config.yaml
num_hidden_layers: 10
hidden_size: 512
num_attention_heads: 8
num_key_value_heads: 8
head_dim: 64
intermediate_size: 1344
vocab_size: 19395
hidden_act: "swiglu"
norm: "rmsnorm"
norm_place: "pre"
norm_eps: 1e-05
positions: "rope"
rope_theta: 10000.0
rope_fraction: 1.0
qk_norm: false
attn_scale: 0.125
bias: "none"
tie_word_embeddings: false
parallel_block: false
init: "normal"
init_std_qkv: 0.0189
init_std_o: 0.0
init_std_up: 0.0189
init_std_down: 0.0
optimizer: "adamw"
learning_rate: 0.00118
lr_mult_up: 1.43
beta1: 0.9
beta2: 0.98
lr_head: 0.007
warmup_steps: 473
schedule: "cos"
final_lr_fraction: 0.0
batch_tokens: 131072
max_seq_len: 2048
doc_mask: true
train_tokens: 545600000
max_steps: 4163
dataset: "wikipedia_en"
MLP neurons of a small language model. Each row is named by its layer, matrix (down: output weights) and neuron, and shows model dimensions 357-420. Each number is 200 + 40 x the weight over its row's rms, rounded and kept within 0 to 999. A neuron's up and down rows have the sign that makes its largest values positive.
A block is one neuron, or neurons of one layer that tend to fire together. Before each block is what it responds to, as a language model described it from the Wikipedia text at the highest values.

Responds to: Sports match and score terms
L2.down896,204,202,246,193,245,237,131,219,247,181,242,252,230,250,183,163,209,204,169,234,140,235,227,208,256,208,230,212,163,247,178,198,247,185,183,209,216,230,156,174,172,264,140,202,136,241,236,225,288,283,216,264,237,168,244,240,205,222,121,293,240,194,236,232

Responds to: Word-completing suffix pieces
L6.down134,179,80,126,244,233,257,172,274,174,230,183,188,180,237,287,162,189,192,215,245,161,240,193,210,235,227,157,247,151,208,208,236,260,164,271,206,181,258,231,208,200,145,264,215,150,244,114,195,161,243,237,239,188,260,203,223,204,183,123,227,220,272,236,171
L6.down221,224,243,181,225,241,202,210,222,226,227,144,251,124,194,219,239,181,202,189,214,242,162,220,258,226,148,157,148,227,263,227,299,213,158,161,212,219,151,212,156,203,209,217,229,129,203,158,237,253,204,179,201,216,212,224,248,192,229,211,217,242,201,104,64
L6.down258,208,123,96,180,202,210,203,177,238,167,195,188,272,146,206,196,250,222,170,202,152,203,153,193,176,207,147,257,187,181,235,185,217,268,235,201,179,188,280,230,245,153,244,196,245,176,181,195,223,224,226,178,165,209,196,138,150,271,162,184,221,202,192,221
L6.down339,164,184,177,182,214,252,88,168,155,171,0,173,137,174,193,194,210,213,150,181,199,190,305,186,197,212,193,276,214,160,241,163,239,141,197,152,213,194,209,133,204,225,159,156,176,158,233,166,199,225,168,179,196,198,169,225,173,210,227,197,189,247,246,225
L6.down537,240,208,249,159,182,231,118,169,232,154,126,173,200,157,115,210,189,213,196,233,191,259,200,207,146,270,186,160,157,144,196,180,181,186,207,222,111,237,241,192,180,207,213,182,265,249,171,151,164,181,142,200,239,153,157,164,135,167,190,181,249,238,210,220
L6.down546,141,172,222,156,92,197,204,202,150,134,61,239,237,158,157,206,232,197,190,212,298,143,191,241,151,186,248,203,197,145,256,256,180,172,168,222,218,136,273,140,201,156,209,133,174,121,196,181,220,198,113,173,223,160,221,241,211,162,232,234,249,155,176,168
L6.down607,221,175,264,227,202,244,211,159,203,132,77,203,257,198,168,206,183,173,255,195,131,244,290,207,205,219,189,140,240,191,142,243,211,215,167,181,188,195,166,239,139,208,198,134,218,169,168,224,199,165,266,224,209,195,213,194,211,296,203,241,230,185,201,158
L6.down625,232,211,220,196,200,199,222,199,188,265,195,223,138,165,236,153,217,183,125,198,196,220,183,124,194,146,219,273,170,85,222,276,249,217,146,149,185,167,208,174,156,159,244,228,223,133,245,128,189,170,214,193,150,185,156,221,243,185,213,168,178,171,227,192
L6.down675,134,93,193,181,284,197,151,231,220,240,91,175,161,142,163,289,207,199,164,166,225,234,223,126,186,163,207,211,190,110,202,151,227,224,254,167,207,202,177,189,307,138,210,251,180,258,196,174,198,281,178,175,187,185,225,152,173,129,193,168,228,275,225,156
L6.down684,199,185,180,220,184,245,218,231,127,227,141,121,192,239,170,191,200,138,129,211,174,221,257,245,124,189,132,227,147,169,102,187,263,193,159,216,224,179,189,186,250,201,269,271,145,147,198,151,188,240,219,209,191,146,154,200,115,74,222,178,251,188,196,240
L6.down727,239,226,300,191,170,227,204,142,183,205,233,212,213,193,152,173,168,183,223,159,226,152,214,161,214,172,135,240,182,157,205,169,209,156,203,168,174,178,222,245,196,207,153,243,218,215,166,147,212,207,200,223,202,116,140,180,187,200,150,159,170,242,226,211
L6.down818,177,234,174,224,220,185,200,194,185,218,128,177,210,293,171,259,244,190,213,228,256,181,236,226,218,247,296,181,258,153,274,259,82,194,217,195,193,165,199,197,232,191,188,246,198,204,213,139,202,141,162,235,164,207,185,230,195,215,218,195,207,154,227,192
L6.down873,157,133,168,228,188,152,228,229,187,176,244,182,231,189,171,185,253,252,238,161,294,191,144,265,186,174,212,156,265,303,319,204,186,216,178,159,147,201,233,205,274,204,252,146,246,248,281,170,224,198,236,153,190,166,194,248,254,254,127,161,289,187,215,212
L6.down927,248,185,276,279,223,170,206,224,175,280,212,264,218,248,135,191,161,186,193,174,212,160,217,172,195,200,226,173,209,106,168,266,235,170,189,253,218,258,191,93,198,196,192,210,171,183,226,140,126,201,190,144,221,150,194,193,183,190,224,154,111,283,166,223
L6.down1164,179,189,204,166,195,260,184,203,139,176,132,238,262,197,244,217,177,247,140,178,282,236,222,159,195,217,287,203,201,196,224,212,219,171,234,126,193,231,194,190,223,213,281,165,254,255,263,206,203,238,216,176,198,238,292,190,192,211,143,167,228,173,200,177
L6.down1279,221,227,170,205,263,257,220,177,158,113,155,225,212,282,280,233,259,208,265,217,147,192,195,171,111,230,256,226,218,218,197,231,146,250,226,223,213,193,178,287,210,108,181,174,187,135,115,162,254,216,230,252,196,173,260,242,216,200,203,193,194,180,154,205

Responds to: Career-move verbs, stat-table pipes
L6.down83,307,110,260,203,184,207,196,279,225,192,202,216,181,181,300,206,167,199,142,197,238,160,222,192,199,172,202,230,214,133,141,194,219,90,170,303,177,219,186,184,175,254,173,156,195,209,159,257,232,249,191,203,258,178,256,207,198,216,233,188,216,192,192,187
L6.down98,184,228,181,272,205,210,153,248,122,222,72,109,231,235,183,159,137,200,210,219,203,181,297,232,204,136,171,184,196,181,224,178,147,174,211,227,142,154,208,264,215,237,197,172,277,235,217,151,182,215,199,205,201,211,96,214,208,213,212,146,216,271,194,223
L6.down195,225,162,229,167,218,254,244,239,180,219,137,145,165,200,191,234,199,157,267,123,202,213,188,163,173,199,181,127,268,264,212,43,191,251,139,213,158,102,167,234,205,216,202,251,231,131,241,205,179,246,176,190,187,132,188,241,159,158,186,239,248,162,199,211
L6.down232,181,151,254,188,201,175,190,206,208,180,47,222,270,176,169,237,210,226,244,212,158,208,155,232,189,192,149,255,250,220,163,180,238,194,168,216,172,161,247,168,243,206,194,204,266,202,173,165,237,223,217,158,248,121,239,217,173,239,200,188,253,194,228,134
L6.down255,199,214,254,171,265,150,254,149,263,212,156,272,187,194,276,113,260,160,137,198,179,247,221,219,264,214,217,225,230,170,182,224,243,227,146,235,219,279,230,257,208,159,190,262,163,185,291,250,206,233,222,183,226,221,191,177,227,197,232,206,148,204,241,228
L6.down422,147,246,226,159,231,179,207,163,210,275,153,178,223,223,251,134,243,177,237,167,195,178,237,142,255,156,157,262,188,276,149,198,195,229,209,220,128,234,216,188,211,217,254,211,151,258,183,156,227,166,199,86,197,180,219,242,243,194,250,207,245,234,232,208
L6.down482,225,185,160,174,206,205,194,183,188,164,167,171,250,202,239,151,251,207,206,226,117,173,176,200,232,154,185,174,197,133,159,248,173,206,218,269,241,221,200,205,162,277,251,269,242,248,254,136,240,207,187,219,166,215,184,182,224,162,155,181,155,229,188,232
L6.down515,233,238,216,138,163,194,193,254,136,187,252,184,259,178,178,180,162,241,240,183,252,209,254,217,225,212,199,190,254,144,264,191,184,254,228,194,152,209,203,255,195,231,200,249,146,210,200,189,194,182,150,117,163,134,163,206,274,233,227,183,212,169,185,171
L6.down636,171,167,207,165,219,251,200,166,223,154,136,176,210,171,147,115,153,148,134,120,118,206,178,209,182,102,147,137,154,271,215,180,300,176,157,269,188,135,201,187,104,228,228,185,251,242,198,235,275,213,207,208,261,187,151,181,222,228,216,139,164,155,218,194
L6.down648,208,201,182,225,171,208,132,184,224,138,178,164,191,172,160,204,163,163,175,202,258,105,168,204,262,222,243,245,167,211,243,180,285,195,206,249,216,203,204,221,203,182,151,194,223,221,179,206,167,201,172,153,250,251,221,208,116,204,202,171,217,218,216,211
L6.down654,273,196,170,219,232,166,214,193,201,192,139,216,216,204,213,232,135,166,168,180,183,191,226,187,217,205,139,177,214,216,170,209,286,194,230,222,251,176,215,203,180,187,166,208,145,180,220,144,243,188,163,236,175,201,191,162,238,180,171,179,259,219,144,157
L6.down939,97,166,244,149,189,220,162,200,159,177,178,217,254,237,254,153,87,116,241,232,144,220,160,239,256,195,122,259,240,172,197,39,220,211,171,207,188,226,194,200,205,199,258,169,194,188,192,230,179,210,215,178,227,191,232,248,270,190,193,137,220,161,205,186
L6.down1107,166,237,239,195,154,164,202,235,186,145,154,156,183,197,226,237,196,187,208,219,220,131,212,219,274,209,122,206,201,168,232,215,200,211,245,191,151,163,224,224,151,217,240,171,218,235,254,170,224,207,141,168,157,178,178,212,284,185,157,204,179,243,143,199
L6.down1150,243,191,228,156,188,196,232,223,208,251,239,241,155,184,140,205,263,180,184,140,181,144,198,175,143,180,165,151,204,226,147,243,172,171,173,177,252,190,126,173,293,233,278,180,253,152,213,148,148,165,165,180,204,178,262,206,198,194,214,171,196,213,161,230
L6.down1194,171,211,207,170,180,179,215,119,273,263,119,124,211,216,203,154,173,205,208,158,208,293,196,201,192,185,118,186,212,185,168,192,270,183,181,203,178,183,186,132,274,231,154,249,229,174,155,223,232,185,188,236,136,187,221,186,168,235,203,240,229,237,194,219
L6.down1229,223,220,191,240,186,184,207,193,206,205,193,207,157,219,203,205,230,254,158,233,131,242,151,204,180,172,271,178,199,226,133,190,298,175,193,264,208,194,182,193,263,200,208,156,204,217,161,191,281,159,170,146,237,148,225,99,240,259,196,215,168,153,198,213

Responds to: Word-final completing pieces
L2.down1171,176,210,160,182,211,182,212,143,178,108,107,191,137,160,182,228,176,216,160,130,154,197,209,142,183,160,245,193,264,197,193,183,262,171,255,150,240,200,226,222,190,262,236,157,161,119,250,165,219,193,170,251,231,91,150,166,197,201,192,223,173,190,218,266

Responds to: Verb endings after infinitive
L4.down198,194,185,224,198,177,191,171,174,177,220,101,151,226,167,155,208,188,171,195,208,163,169,164,269,180,161,142,244,219,148,196,208,161,211,213,227,166,67,153,169,280,177,188,193,241,139,184,200,169,258,155,226,236,192,144,171,117,204,157,276,122,205,191,222
L4.down406,229,148,181,224,211,207,200,309,193,251,273,207,185,235,97,224,174,167,180,187,178,226,194,167,136,140,200,204,214,223,269,171,150,238,201,240,156,136,156,213,164,202,149,150,178,169,176,162,175,187,287,211,168,173,194,195,208,120,191,225,178,204,182,216
L4.down506,242,282,187,202,192,227,165,191,92,258,144,207,234,209,165,209,208,158,201,209,206,203,254,260,141,231,212,189,173,185,245,105,226,167,187,214,189,131,170,199,161,217,197,232,156,140,214,170,181,226,187,172,235,226,242,134,217,189,155,186,195,214,269,205
L4.down1090,235,182,254,169,202,177,212,180,234,219,143,117,255,199,161,223,165,236,291,128,237,172,258,238,148,162,207,157,262,158,185,160,184,173,173,206,234,160,137,212,230,184,165,192,263,130,217,185,199,254,194,195,123,186,202,202,192,189,212,237,226,217,160,192

Responds to: Prenominal modifier endings
L4.down452,215,195,244,220,206,228,193,206,59,208,87,182,139,197,236,257,218,232,148,229,211,195,190,133,198,208,179,204,249,278,219,125,247,130,167,169,246,201,220,282,224,220,177,196,214,157,240,226,146,212,230,200,234,232,135,186,253,206,182,156,110,291,178,219
L4.down745,250,237,211,217,183,174,221,214,131,190,0,272,170,220,224,212,242,229,265,178,137,192,218,187,149,146,178,171,217,184,239,211,181,159,174,277,154,203,155,195,174,259,286,230,202,96,151,105,216,214,195,213,200,233,195,212,197,223,175,215,188,153,165,213
L4.down1064,238,240,229,182,149,164,205,162,168,156,0,213,146,246,283,102,166,199,237,208,183,229,225,222,263,201,202,200,164,249,201,185,217,230,173,179,146,260,174,210,218,199,186,123,254,146,193,197,153,172,197,260,283,202,205,223,275,247,197,176,217,171,254,204
L4.down1121,264,225,156,255,208,195,274,211,212,234,142,105,225,173,148,111,200,188,184,158,254,226,222,237,228,152,167,162,212,254,161,235,167,209,220,179,211,225,251,242,198,306,233,245,281,181,155,238,133,124,146,262,154,321,201,209,252,173,143,194,221,176,175,248